MLP neurons of a small language model. Each row is named by its layer, matrix (down: output weights) and neuron, and shows model dimensions 176-367. Each number is 128 + 24 x the weight over its row's rms, rounded and kept within 0 to 255. Numbers have three digits each.
After each neuron's rows, "fires before" lists the tokens most often just after its 100 highest values on Wikipedia text that the model never trained on.

L4.down1921:155136116130146073133094122070138149130141166145149144122081108135128087136132114104138136144106109092129140124105126132147149106119112143120137148148162132146149084117118145161151107103127114114114110124101099137098099108128075106083105137110159122093156123148142163172196084131101203118142165143125127112147119116099153148113122114154129164118156105129086087125100132096148120143130100109114115129146126134107124131136149152163154153159152138147098180139109077160119136109171120117159140155135118154128114151131127174121164129142170155103105125131076148118110095188128149124
fires before: "\n"

L4.down2246:213062170115127143097120112107109098125118215131123117142118141166126109084172114106107119105094128134117106137080110141142133156107142192113103170130121122133139193130099115101137117154123141119114119115123099123168135144117187155109126147094146106162128177159129151116071124105113117109128155116125126159161134142121139103105133158098093092143156098139127133175076124152118113104112177138128147118128164162121161135170104137107132131089140140085153156104094109124145122114133115139124141142081126103103102116151149097120097092110115095114174175135128117099158114157118112142
fires before: "\n"

L4.down165:083163114126128166146162117118129135136126094143144184137084113114124127145144153151162141118171082137139157144141088116112098109126162188103103166120138155138131153145135175147168151166109095130069117108129107138136091100103122140104146131122156147132129138116107135074121125145113093145145111199088126110134113123134100105152112070133116144122100150140106110164102139138173124162131133155074121103121168095153160160113123120136171117122122134141086110151085143125106102149133122125109107089152076111160099139147126131095186141121138135085145125090121089140143132077076170118
fires before: "\n", " He", ".", "ble", ","

L4.down2420:136117114161110135140107125126109162231101120163097125123081106124141143119133135072126103141111107127136108075081120103172137169149120130117091142132089124115096148147150135124132110087129107140126118137130112128126160116112130138123126114068136109097126138176122168160151103135156181125155157092089125123123102139120098150166169126140105188089140128177106115125111163116167101116147103066108132109164135096134125154103143169156175139148108143129134157128117104107161121103125122146130118133121129171093123132140099086115099130098176105154134117123096130131126174145136141150
fires before: "\n"

L4.down863:163117094146138154140124158137155157135098113117105125116125143124098143106088152119124129166118095125108117125169134124130152128129125136106131148126163147159099149114130131132162114152163127114082111119098084163135123132152172131130092149164135147139106145130102151081135179148095145153131127148169068112123136150114154145150102103140115119125131161104103143118129163149207140114152165109078133097095112103124166109134111123106105130140126136167110162117091137088148108160126122073120104183146134132081143120127073148113102130135087125207155135106169143150082149142103161109
fires before: " ", " (", ",", " |"

L4.down1309:104104133151121158128131138137149162179178129128137139178144175127099128134161112116138085114132148150172105111141144143141119068116146107122145140151085131102168112122165133158124124133093141090135124080132127115147156182114062130166134125089140092136122125128124141081160134134117159102112128129154136164112096158126131154109112113116123138157162110135117103177154134142094109179116104122153089137117135117163125145139147120140125090095131139112144102119111106110121129157126079119167115125133083108096107092129122139108121150143133148139097124141141115083147152148118104107
fires before: "\n", "-"

L4.down1668:161148108103167140110142117166129160112143134134126089163186163143126132144156122123140125123100185147124111138096167138139066124135148163072110139167141128106117165119126126138101153095126132127161138121123083062157168141095114093137120128101083120104121151114140094129144134124168155150159162162119095178131134121186094121148120159166152141154146115173055119089112135140133104153132148178112142149126107142175091088118195143101116119109111090132137118104169131150096086102125131130169120116105144140157118090117100096082152127155155128096129118096105124128103129111143128135
fires before: "\n"

L4.down465:101130127146138074135120174110126117103126117104119088129117163112111084114129149079160121145149113071155141166137061143129091113136116141157165157113129169090149126118135109062131137136128168078124111141164158109129119125129107131081157139114146095081147106132098154136169091166159168149102125145145129150120111087167077135135089140131119130135154125169161105108077147151150131132100187119137118109110145132137137167120112096133117132116128082061109137133131120125129092067133132167112087175106144098140136123164132111105139099113138099137116090118101078094106131136155137125
fires before: "\n", "|", "-", " |", "•"

L4.down926:121106151139093127133047113152092123150149153117119140125109195130095072114138199161106093120135151161110123135114104161125111132143131120149135108156141083164075111104051154112151106117158135122128103169160128131144124138079142091117169150142103133133101145137120147151105122150148126153152155125144150127131147168105134150130152134129121137111111118145108129138116161136167124138124169132116140128139153180132121135134126100121173108099121129105116104151158099159088189133126097119099167100132121113109153081106072093120098117101116152126163124073097121117093149158114129108
fires before: " (", " |", ",", " ", " –", "."

L4.down676:095146089062147102161136169119145137174168143116117124117091131117118150105152165148142146147122142154097145143151133111117080135168112131074136158111141149138139097149151160140174132126175143113106118110130116137111146172117112113122120150119132109108122161117130136119148112160138081146118111165117104097077117161072124111134131179106123115118201128139160109131099120154140118128134127136113121156123106135159153125171121144114125107148092155104113092131116121163151127102122120133144110159102092143149108102145118114105108091146148106111101093115116091139127120088117136145
fires before: "s", "2", "1", "4", "3", "t"

L4.down1629:141153134129118098145113179128108128117120097130113114152127144183109133135133097110132156119142108136129093129128103147128141098109142114098177152137113112140131158062153127130127117150154141118090138136145082142121104142118087148105106157090116102104145136126125149110148163118138100140145132140093110136160138127136145112132142131108126159076111127153117107115126177131153131115129100153139118128129127111105122146122080083140124138091103145083127167139155133127118119071143122112160112131118136101127080155127113098148123135114138137076135084093088137130121070160118141114
fires before: "\n", " a"

L4.down1094:173101118155113131157133097113086099139148132123136098185125137087132167138132146131154129133158127150122090122130129146107166100145125093095116171121126121124135165130128145126102149130088094121172124122129115133161111161116124102111161102171142060134109144086143091135153128121114137126113140121133111139156121160124095146145139120104127136116155087148152146163116101143121130074094162134168095114098100128141136104163170126148161129114144118135177135122080108159160145159151140132124123084087132130125158109120158167127108112111141151095136137133152085144126108127107160145
fires before: " ", "V"

L4.down2399:124145145164094165179103115106190121159079126116126135098099104064134129155076116144131099144140098137119124111145150106167081095135157142091046125123077104153130146169106149131159175151148098130103154148147146154144147131088135132097143112126102099087125144115142161145105122100146156125064102145132130188109099128126136175084141047090148132140102086098127108157159103140137151144141130091135103137134142154108130116163132139155102115147118099106118122178102144098147150165104149149105133102111137100150119132144093134171113123140118107082097109091168159133135138110141114155
fires before: "2", "1", " "

L4.down976:166142149149143179117141136112147114118156153130176132140144118118090121137131127120134117136115127107112099131144143102128172152146171122123121092138140117141087129138106117122153105144147088162113109114130154121150118121086116126103107126155159133073134119140161120133196098142124085097128156148105131116124088139102152102071108124145174111134105101114113157118130102142151104147123147138105138128148121176136145114103134145099169118152139116133126147177160138117121100118113146128145145149154129161132136127141175131138159079140152093138177109131149149097092172107175100161
fires before: "\n"

L4.down1873:138137112118148090155130109107154157145136146101142117150121114075127125106138139112105149117132137133082088156113131108091129114105072130158102113158140168150127125135162116119143124115076143125122143160119127123120142095101119129121124166150128116146121109138109114115120132102097126117136137127150152135171107147133114100154113178127140076173140130149157140143128134096137142115133123140120109111147134115137131099132109133097113133105122122116117110133144157046127175119119109149137077139094125141108107098152099078129117153102132109106161120115113139125118131120132112110
fires before: "\n", ".", ",", "s", " and"

L4.down923:117100131146123111138139145129192138139126177125132113095150120117118135122112085154150135130117106117161148135098128120159101118156104116121150142138106131110132111134143122123172195142167114111122144130140161146092114144131118130113149141159130136089113122118079086148149103117173117125164146140090097113127120135135145099133130139142128137125123126173103087162135126157101127150116137120136121162136175172104120117152129148144079185134114141112186116113149142114118119109099078143156120149108133184130115102090118156127095080133118092131180133089159134136162117144136112091
fires before: "s", "t"

L4.down1036:128134082110126143157098155160124145158131152144108120101072105129140144153130151098112153077108131126214149171145144124119075154137166119118121132143119137154079130116123146101137085156110111124058142043114151113106109149143138134135094160092108134132138118123159162139152117130139123139101144137131109151104131119115143103137114132137108135106134117097056116155108106174138102128143105106096098119136094157077124092166149077148116100147165131158155113128158120135107094126136138128150181189108154136148122171132133113142154156137129115110128095110130076124132146134114136120
fires before: "\n"

L4.down1526:109142105087124096079100123173132133151126131146154122129137173132161119187139155137095110107119145124108121143132166134176093143115134145169145144165109119129123145093123136163107131109104121137126176126117110106120095131134077161154115088148124148083088113139093149091157150116131167136150171076118160124140144160112178109123105088115148138140090089131118097170127089145157106139076124107109103173143093168141105117132116116115145135118126123116120106103158139115102177135111092090156133105108142110117112090141162125149102150103139177152117107153134087158135172158119129072
fires before: "\n", " The", " ", "-"

L4.down356:108093115109153124162151096148084102116133129132111123113129167110117166131135097138114140116122169102115110101106162146152121138164135136112106123085120108136136150128125122142149097134096105128171148128135128142119137096145121131125138109131155163119087140117176158144125138139110123130159133118052112122166182161094146141144140155162126110103156100111072122125074129138155141117131093169135118134148155147114143179130125152137109147133072105138129122148134216147134133102081150126113087122136171146093153141117116091141136106172112096165130109113109113106098117130151134145
fires before: " ", "\n", " |", " Act"

L4.down830:105114118120099158111151137147094118136167105135126145132153155139170144125126126144117174113150131118102144103134139110109125086143113102130152145153124115127154097116095122134073107081134087099153097130136151120156103162155098120093156166118112112127117094106081116146165117113136140134136146122120122103108094087121117109134135140106126110131150118159141132121118115126093131159105122157108162112162116114148137159144082131130148103089145150135131119151146097152090130123182135167149104110165168136124113150115126131122146180152124124097170104127160097111111132113140129084
fires before: " |", "%", ";", "0", " ("

L4.down1649:144149115133133111117142131169156157123103109142162150137095144105136118084109101143134135152119133105175148146120143130160161114120100110115145126091120160117123172123128110135136172094104134149110132130168134111171106120162108151113141108102102134096136070154134172155155120113129147154141152174081134119119111120103078190134116088141121162158142096114110146125151125141180125129169137137142141154111155143119109063110147080153086089135130108123152139142150133110147142148119116116173134097127128144130128110091147136124100104150149119139089121136184142119107083150191127126
fires before: " ", " the", " a"

L4.down1950:094096109116102137109094128127087132178137149136108121151081131076151133121133139114093077137110111131134136110112124137117146102122126100131102144163095052116111095087123119110099121104109102135111122118095108113159182112113094132089147148093119115143127170126167150113155139135109107092087093108110127138106092162099130121146155157108147136101141166182116128156129127130186172153145167173124160109139117119146091174111175170098126097109108113139190127135104134149141113101043113130162134126135129141162142161133144160118106149133164114119165127136160117130117186127125157152
fires before: "\n"

L4.down1421:127161144106131120105107132111117153130168091138104185133146116141132134115103188128140102108120154130186159097134149120113159126144105118121119153127155147113119142122153146141129166123102112154095149143117111115160146101133113130148153122093135129084116166154098094105113106133125177165116113137122128147109090146160129146156145126120111129164125108134136116130115105097108101145119116118126129124141110168147165156134084132115159131129128150150103115149118201125145096143127112143166128096103077121122127106121124121115120102159121128153115167142113120114107130113103102093
fires before: "s", "d", "ing", "ed", " the"

L4.down1619:095129151057102137152139093116120133128143157118124131157117110106142100134098133129134116100114116148147150130156151127105091147157109157130104160162115116123120127115119163108084142086113090129140128116102131168121127139089120105079137115101146165117114126125183113125146128113118129156117130114125106124108128134152121111155132110122136131137119106152111137097120147163143118166114118144158118104147152134124147173150126116161122123105101122098118134126128100107144161135120127161110106117137144098103137146129117164146135110102144111092107072109095120101100123132115141120
fires before: "\n"

L4.down355:146118127049116119139142121103119145132115191142127154078155122137141089120182151132140108093065146115144096119130103093125107105130181132134156123175166102110127133155140127161156100127136147141103116129122137104115119180123096124103156137151144169163163177080153168089143140145139102079105137088096121109133097110145126109105139112109133142066148136089115162131100104149102132167132154076117133129126152152181158157181130144162143088096141145094129116115115118125145110133135146124127120157138090131148092143108122143174095101120168110142168099179122127137100154149111150121
fires before: "\n", "-"

L4.down1758:148145110121148137114115179136116126188116142120139107100087139112128130091126157141113111132145100101126114082119087139144156109151151154158108077085164129146117105169133058147112110133177097152120130134150097125121157107148132103132178096101123129132159107159097129163129127129188135113122141136122136100133132168112131110123130105084125180140141104079100108140142119148146108108152110147142141155131134148181146129114179161130096099128125110083147120094107137142120136120107087144116125155142093167071112105142142119193104119095145125153142115106144132161122181138123113165
fires before: "\n", "1", " The"

L4.down590:123154126080144114168146121151124131155192149141131118126140117110107146155131087156126101089122097107117113118126152109109133141162161114066158130140088101117054124157086115142141154101095165138096105105124141126155152132121086127124124121116110120113131150154129089138096140155100133144107152123139119116093148104101151132130069135117137119130130129182101128137118164115130092113177144158117143139147121154131078180096158168154126113096110164162140112092120166132127124134119112110147130128159086133119111126117134121144173158138102140100115120115144094166185120136134136147
fires before: "\n"

L4.down738:118147139156133132097136137148122168211168122118123133112065130149141151161202135142164116146122130166123113131109134099158114144118158177127132150151116109101113117098116127111105041097119139131106093126139093138116116112142123153136142143126168132089151119137095140097112131140123195103168111104115132162121081160143077173141112159120111129110161112157129118106130131129089125082113110131103128130151164119109134134108149134116088139149123146148106130073134105117169165105111094106131112158137108151167150155123108127143147120104156108155080145131122163124137108152117114173
fires before: "\n"

L4.down2291:065139133113110126144095154069163079175128142104142150129132141153081098128115139149163107140121176104164156132178096131096102113122096116134133135162166156088146116114130111129124128100121073108157085149112116142134103139112117135101112116148130101109149136160118131124105130091138146119135150111101112143138094133155135134091107154152156120135141148149122121108150129111140125161154173112150126106156161122155123136094157123153098124095144106083145152102147103113124119135144167167162104097150116135161092142154095146131115124128151118151140154127133095086105133128123155103
fires before: "\n", "-"

L4.down1888:105130124097133132127142109133152141137132143101104155117138118136123138111143138101113121109155146113123137130143137151156134117118113085063123084114148134104126115096123146109151116128119082163141095149180101135117135162132140164128116140074098118120150132134098148160132137151168140123132148098097122200064116131109129164098134104186090156113172115117126142100116139167160106139131138089125154103096084135130144041164111124090116161144140139137126111065130149115113138108169088173104169131130160166127107107133126147134135082108118131160136190109140130077138118096168085112
fires before: " |", ";", "3", ","

L4.down247:137113153112131124084137120142114131097156160118127174117099114160137139127124129062142131144076117104171156135136130098130142127136100132166102155123115120141102128177143140109108145112101134139070147085096110119146100126114149162124130125142138118140116168093123101101090099122098161109131119130124173136090126121134102114083130148120100097117108104152117079109133098123143104131126118146139170142144115134128115144149132153096170136144149152086137126135116123099117154114111093110142087140108134149111136077126090184096091123152121121090172136119107108126114132150100127118
fires before: "\n", "-", " The"

L4.down881:100103126130112127133142112092128100174116117147148142109108117095131139133136115120135133144133145120161133122109125140129110125152110079128133132074129153114110142109136116127113178158114138111155128122090112141171129151104181103160134136101144128170177126146107069116143116085112143138110106145158137091139179081120098112135128133123133153128155146126142147117125113133153107114153143144161138135135074111112129156153119123128130119138069142186142144133137142161100153154090090146153112121105101098131113158132106126121117140140074159138181140109148148151102107092156132122
fires before: "\n", " Mississippi"

L4.down275:131130178123112114148127130140085123107095114139119167148158155138144112103181169119151130113150144110159113114136108133147151145154104156104143133130117123134104133114132153098082111134148127114116162126132133139106158144136090111153132151166133123126166117136150103124091130116142079138102125153123140123154129125138087112101134142161138132187108168119155154107090136126184157139157128097140129079134137100111155143110126124152121101120086117149142124144150133181109141149111155133132094123130103125135136163183086157109114117097099156144112147102126119132124102129117146115
fires before: "\n"

L4.down1502:145141127133133106126136159131122160134122134155115165120084097163139162119132144092137121133115150135150104107086119165146167113116137161126097154138109111076110094113166134115121124131101117111090101105086127131113132152117105125108147128107130098119149165138138163096156097153135176122128162094105137159125126145120089132121154101127121158120136157164091150160129161143163119097157092088111140111130137136092151129103134161117123112140091145113100148114138120132096122129122065139149127132157131198129142140113121102125143138098175158151120115120121133121157180165109141133
fires before: "\n"

L4.down1238:120059133128120092117092135122118168150089105150127106113097116128127147120124155121147119093077111151176148092122118115128158122119105152132084148163132135134119118145134146105115102178117144131119140084096099112111112145113128110137112117094116145107128185086162119128138104147160141128129127115111142151132081141179105106121115108150119149131147154136125166141130111146118175066092117100142148126073169127145150128127121121160118092102121106158147133118128123138108102134122080113138133090132128174147148118121143114124159143112166136142134107120076089164130159127112161158
fires before: "\n", " The"

L4.down1301:122114124124159108111096133106108135151165163136135115160141149091144144128124163135161127114155082117156156140125123147098143081118129120090093100116108143126116123153131151131146100142151065139140161141140151150118111104087136154138119111104097140121096108095111149156137142144095100161154111142167101145123141108142137109158113170156112089096148099129144078111131153183138109090120176114092119107101144126124146175135150121111105131131150131111136141119135135159092133116142091124138107077166140147114112141130104118125129155140124116127155158134156081117115114132119150105
fires before: " |", ";", "."

L4.down1700:119113147138139104143110081094094146143103120161157048112132091074140126140157136135076133126136094134134113137119109134123158129154087130129138120103116127112189147098121115091111121149090137117149135171133112184068164109165100154145138132168110081100106137130172137147087126115125113151122129140135159150139127112153110135142111102105127115138123088100137129112094108143079096147082088129120156120117100149116130117125177095090121151135107164159127099085093098090197106145116126141139121135137167160063154127189126100182129102135164105138101129089188125127110098117164120153
fires before: " ", " |", "0", "4"

L4.down385:114121175112158102125198086129150117124108110132133082135154141146117077164108109122153114106076077131170149151133167141114148126092125138128134143105101098123126170130161069165113085117085126096125066122069193135085145138136112147109136143111118151142128122128135047134159119121121128116132120096111127119133166120116132127102119140092110148104143202164091100106137153127121154107147124136134126127108143122135125112135115141155099101091137186132099159124130126085137149150164130140108108143084122126184112124149110179149133122124105102086146145174083112128133118108105127119
fires before: "\n"

L4.down1060:070168130146098146125101122093140151108184109131124111162122123161125134142133153154124096159143133141092156139145063084108133170147104113103151157135140149083163142097088102098094127091124147146117117137139139140158087127159155105111098126107154174108156094093109144080125162139089161183132092096121100147155142150125129120114124154123105153143155153106105119164128105137081104161153127133140111129121163144116103131107100099112131123122146100078085101093124147119078150156162135151107120151119125113132120119104136151124144147082117138149157130096154131162107113110152121125
fires before: "s", "ed", ",", " of", "ing", " in"

L4.down2270:099106123089131145087110119094163140096114129088099137136116138140118125152128142102147096090143135144093108103131095123164131090099121117160152140122143119129091111181122143102154162109125110140170129130143144084136187128129075128149168129123114076088132123135107169119124150157114148116111113162157128130142118161121125107096137106140142116154122095102158105068126118141089123128130135168097107142150140127120101127117137159099156132122096111134138113174129137169178116135165116144146137135134101144093151133147116127083098104137113129125116133126125127067085163144134106087
fires before: " |", "%", "3", "1", "6"

L4.down1400:111112140137143130129121163108134139117086154119115153110145166099131107080141153106111147118117167129137152150133144119122130149177152095154141120095126098133123188117124135086145182088101118105139137176094125126150141108153125144127141142106140130125120085135131136116176175138150114138096120135120123108121124154108147124128115147105143089137120142112156090075125116138112134155137105156123102113142142115136112126162130086115119154163115106109129153161128083118151108120157113128132114162129072133105106151152173104144123102120125192133134120141126098138150115098148148156
fires before: ".", ",", " and", " in", " later"

L4.down900:102149142086119083115096159103150105152139168123128125094107127115126158126142092084130141106138120118126134130144113144110126151102132076073143163113163133134103139090096100108151138124144119119094128117148139142133159193126158104091160124093107100121115137112132139112136135111105098082156121164114126136137131145139118101120136188137098157147158160151132171163108116113144136153051130156166157122099120094129150175146094123141128135130126145117131157122130110150091166143122132134129165169120150118117164120119120108109119100137101146170121095139131129123128150144099109160
fires before: "\n"

L4.down199:164143094153120146132128158105132170174163171117105155133098127099111158130126112134154121163121052188113071123125126138128148104118100118161103144146086102127118128094127130121096110106149122125110146073103131140131110140115136114100146115133133138095145160110164166120113121143112138130176133182135131154091107151093148182139143112135125137092138192084122133172138163150138147107106134142103142142147127135135101160139147134117165077179109123114118152103133170145101120151113131118156110158141114178173156167105122087083141100122134117140113127128105119124107144176195145109
fires before: "\n"

L4.down21:080087136109105123137122124112121136223125103160116074148127150127149124136119105125158119120099122103122136102134135111133108130153133123064096100101117133119122171121104139120158103149121139105140152117110114115149139143121115126147167109102123151138166121144147066146111113128129098176100050093146131144139130140102095127149092143169144160081098129112102130151131164144115146172123133143142148135158155109102104120125120139122104133108114141112166098116110135107109124120172106103155162141117128103164120136109164160113136147158121137118148127160132115115136100104084189114
fires before: "\n"

L4.down1079:146133133109128092153135131141082160206128145072127125118101091111114116114150145095120121139178157139102096127079141091095115130124129101136101124102147150099106113149119142135111137138129117137122143143124113156146144108115121100142127085097113142142126143119134197120151156136123151125130132149127166150126126178131134141123161157136077101097170162083108091124126127147139141121104155091141153106100133151160150151078101152117120117144127160119066132140140099155103180132164134139134167143126135147124110135089118147134125123108187079149100123116130170093146125141144142116
fires before: "\n"

L4.down601:133134133159129110156112122123137148178123081134102162143071084112088144126139128099109114160132111115181131102084124125115138154112126186145119160139113108070130109150158167120140106119114135145143142119136096125128124149098112130125157136092126130155155121098125118123161049157139169121143113126131099129111127129130091117151130131111129140115117150118086100149153140114148079069109100125099157094123121108135103142114135184106101149127117134135137103111126122092123142122121094136145142119165098179132103150154125130159115144116160136110115101159103128153115154133148154147
fires before: "\n"

L4.down1386:141100085113155138144111161124123179135146123200124131137122144105135129082109183125119118144142139150111173106163155149160139128152155105071135118142121121139179149143133122131124133157123127124109090110099122133111079114132140124112159142172102129174126126115140150185074155099106158143069117165115120144147149109105100140105122127093113145124117158142124131160133139073087103115116175108127120130158142145114115150115131145149154146139105091162142140128100142127128143118156125090154142099140103124113152101119177150164107170156111138162129123131153131163157121163074126146
fires before: " |", "0", "7", "3", "\n"

L4.down388:114156123100128112131123123162105172116116094150149116107145138130108142112129121119140162120147130118116119139126106133149112161173134089112142158147117161106125134124136188111112160108108091148109161077146088157141115153097101130154177147131148143162101113087130095103112136163121135098152149192118130162110156127105106124112110121114134144160094135089111104141109152164158124151164142089120177105129155097137132154176100160081125140094082146143128092146137153167152102122207136115128053138151123111109136114120105187169105138138156149142121112184178142138132130159119119161
fires before: "\n"

L4.down1411:121141126154162116159112128102097148116165189141127121175135158117118103130128112143169174115148095130122092136146130081178092093124145091152149110133145129124149148109103109077154190138163124145108113145156101123137144078117134145141095169122146165081137146187099103110106101088120121161095135129150092158140083115143116133133136136113121156152101115096094129113118111121126129149135118149114150148120126102158139099166138147098123173151138139109137098148146194087092102156132129137142062107130126110114098142119118071098076097084109139127128127158148156128134115114102108104
fires before: "\n", " "

L4.down1413:148177131122131164102169185140116148128138157127122132127075146092132116142138159119136152116112122155144142117130154094111132154086131144142133113121139119101099152129128164171080157117137157119105082126138141127164158122113176109141135121128159129115090119166113135113141177120165136128107122113096137116124126157096094086139124131173112112107140138153125148152104100142132180134138118125143125125168139152132104105127167115090121153113092131122099078157130121083146142126172094104115095191147143127089132163098171138124094151128146122110106120129100153124141132098103104112
fires before: " ", ",", "s"

L4.down2309:133147152116097147128152153152183121120147128094117142131131114142134174106193154133118120128085117089107126138117117092157166128096113106104135138149118130103114117130101116153123166148093141103135100098103140090155131142124126119146123120175117100147107155122128105133163124161132115111147115080145113145121098112168086142123117140140135158107080170109105131126146142143079090141112117091077134092085123107139146098139104115130131163141143147136099122139133113130109141125113136153111125091120111106118127130108128138155143179149122098122104155141158137129137132135108130125
fires before: "\n", " The"

L4.down1605:140145151125108112121113099105136158112122132131123129138137118101100144120184118088142143119137090171155128125061128116124166123171151140103124143134098158121145096121188145063106127127118151098127153097125112134108118105112114120159114190119130108141093125120144163085179130131137125148157130144131117155169136190132142109153125158129146116137112162159108122139102130150153139121110121126138121115161128110118125085160116097067110107086126086109096111158126151146124135130112095078116092140127121126120160116159115147169116116140132130101104116157150148143155126123136165128
fires before: "\n"

L4.down2064:121163113182140112132092131102120129121141112100105109110095092147120102115106140098144069154126124118176123130119146133094126162122152172111130135144111142065139111152129179093138134143092096116111136140088131143090143082130073130115149155111132101133153096116089175125160059116121127133129128130153136100115125123109099124136104145100132159126145142158078134110151142125104094116135108119129125129108146088138134103106127133120101133152093138146098134137111107130118132128108118125155175158132162158140109130081150171114126150112166152113097176135133133098121138121115141122
fires before: "\n"

L4.down373:139167124131144126116195139133141117155140163125129132114179201107101112125136149176071143126121162138092124137125135122115153142151210134119168144127135103130113134142121133127165162094103137162121135116167117137149130147175117096146175096106095098121107098110140122090125137102128110143151166108071140082144128128089161113102117122115105142116102090145110076115139136117147116160095127091155131135141089112127165118138140138151127137112117082167092104121129132107117152137111107134131119143158149130070147168145178125153126150117124160173119146123164105152122107128108159090
fires before: ",", ".", " was", " of", ":"

L4.down1056:128161149106119155148090150127102119144152171100131091147141137115134111160124120126140146135133116113154113138151154091142131103143140150111142143142128114114111150123138105138124166142136110168153146141115104117140128106111138102125124127080105072141159138132133140079137120136164183102152081100141128074141120175162107160120113159117135111119125131084137164125110139158135121159109146124117149098125130131103116086093103140098075124113154154064054135080130127128160109140140090137135150114153117175138143108117067136097132174141148179132148146159140086127133159166137137148
fires before: "\n"

L4.down2473:129160122126117124132118167133152166125098136165120146110091091126158178102166142099152147147136146131138104142139160165135111140131132172118162133128129129107133115151131172089153096146117061149112143098129095155138105118176136088157165117096134112136131125154136119110160114117120132137157148124142113169146136147111091163122122114108121136143149128104127096149127177111104129113132096087128103123151172132132111142085166133123107137138111106103119135114114143102123165144097105150127164113122111115116056085106133116151131130121173104154161170153150113102131105132103152118
fires before: "\n", "go"

L4.down2106:165090117085121149146121180143115129205115148141111128136062083107125124098137158168154155149166140126074099116132123161141170108113129111155089144150147124173128110123133111120101116109140133094096102087116114115133099152107155164111129133110113138149171168156119179112121120146136144144117129130110114141177101144145130093107114161139150117135149129130133116112116137140118130106156133117129104140103149107139146109110079134132143149120122113107124141159106111101111154109117128154118107111141129150153153102114170128135090117129127134126113135140108118126104128148126123172
fires before: "\n", " the", " The", " "

L4.down1800:148137151131159152162156132104106134134095138148138106182149123132169118107089134147171115155130136169106135151168068108137124114162137142114094115124084119120118117096094193155133099156135110139091072137128118096107156157127125112112125125133066119105125137116151096073065124119155100101159124111127092097129120147114111118143090132130138123144119140163138121141116200167174106112149176110117117126124167123135136104121119165124135135104110116118105135157146127108149115125069163101129166141140139124090112123115095128159132109117102117142154119130126079133155134092159181141
fires before: "\n", " The"

L4.down1414:081109099182128190103189129093139117122121144119126126101119069106132141119131095181128132150143158143093131101172102113103116116146187160126123103135154131122151089167155144139095126126131107123095124105111142125145127097118144118157149142117132137112131142123133141121128120092136139144102166126128133159140106134119107130140189121152132116145138118136149162119081177074113146136133122134158188112147140151154184116136134133150146128134155127098119124139144150136159130109146147104128139116133168157099134134111138111099135113114156170116101085109097122091123108120143140103
fires before: "s", ".", " "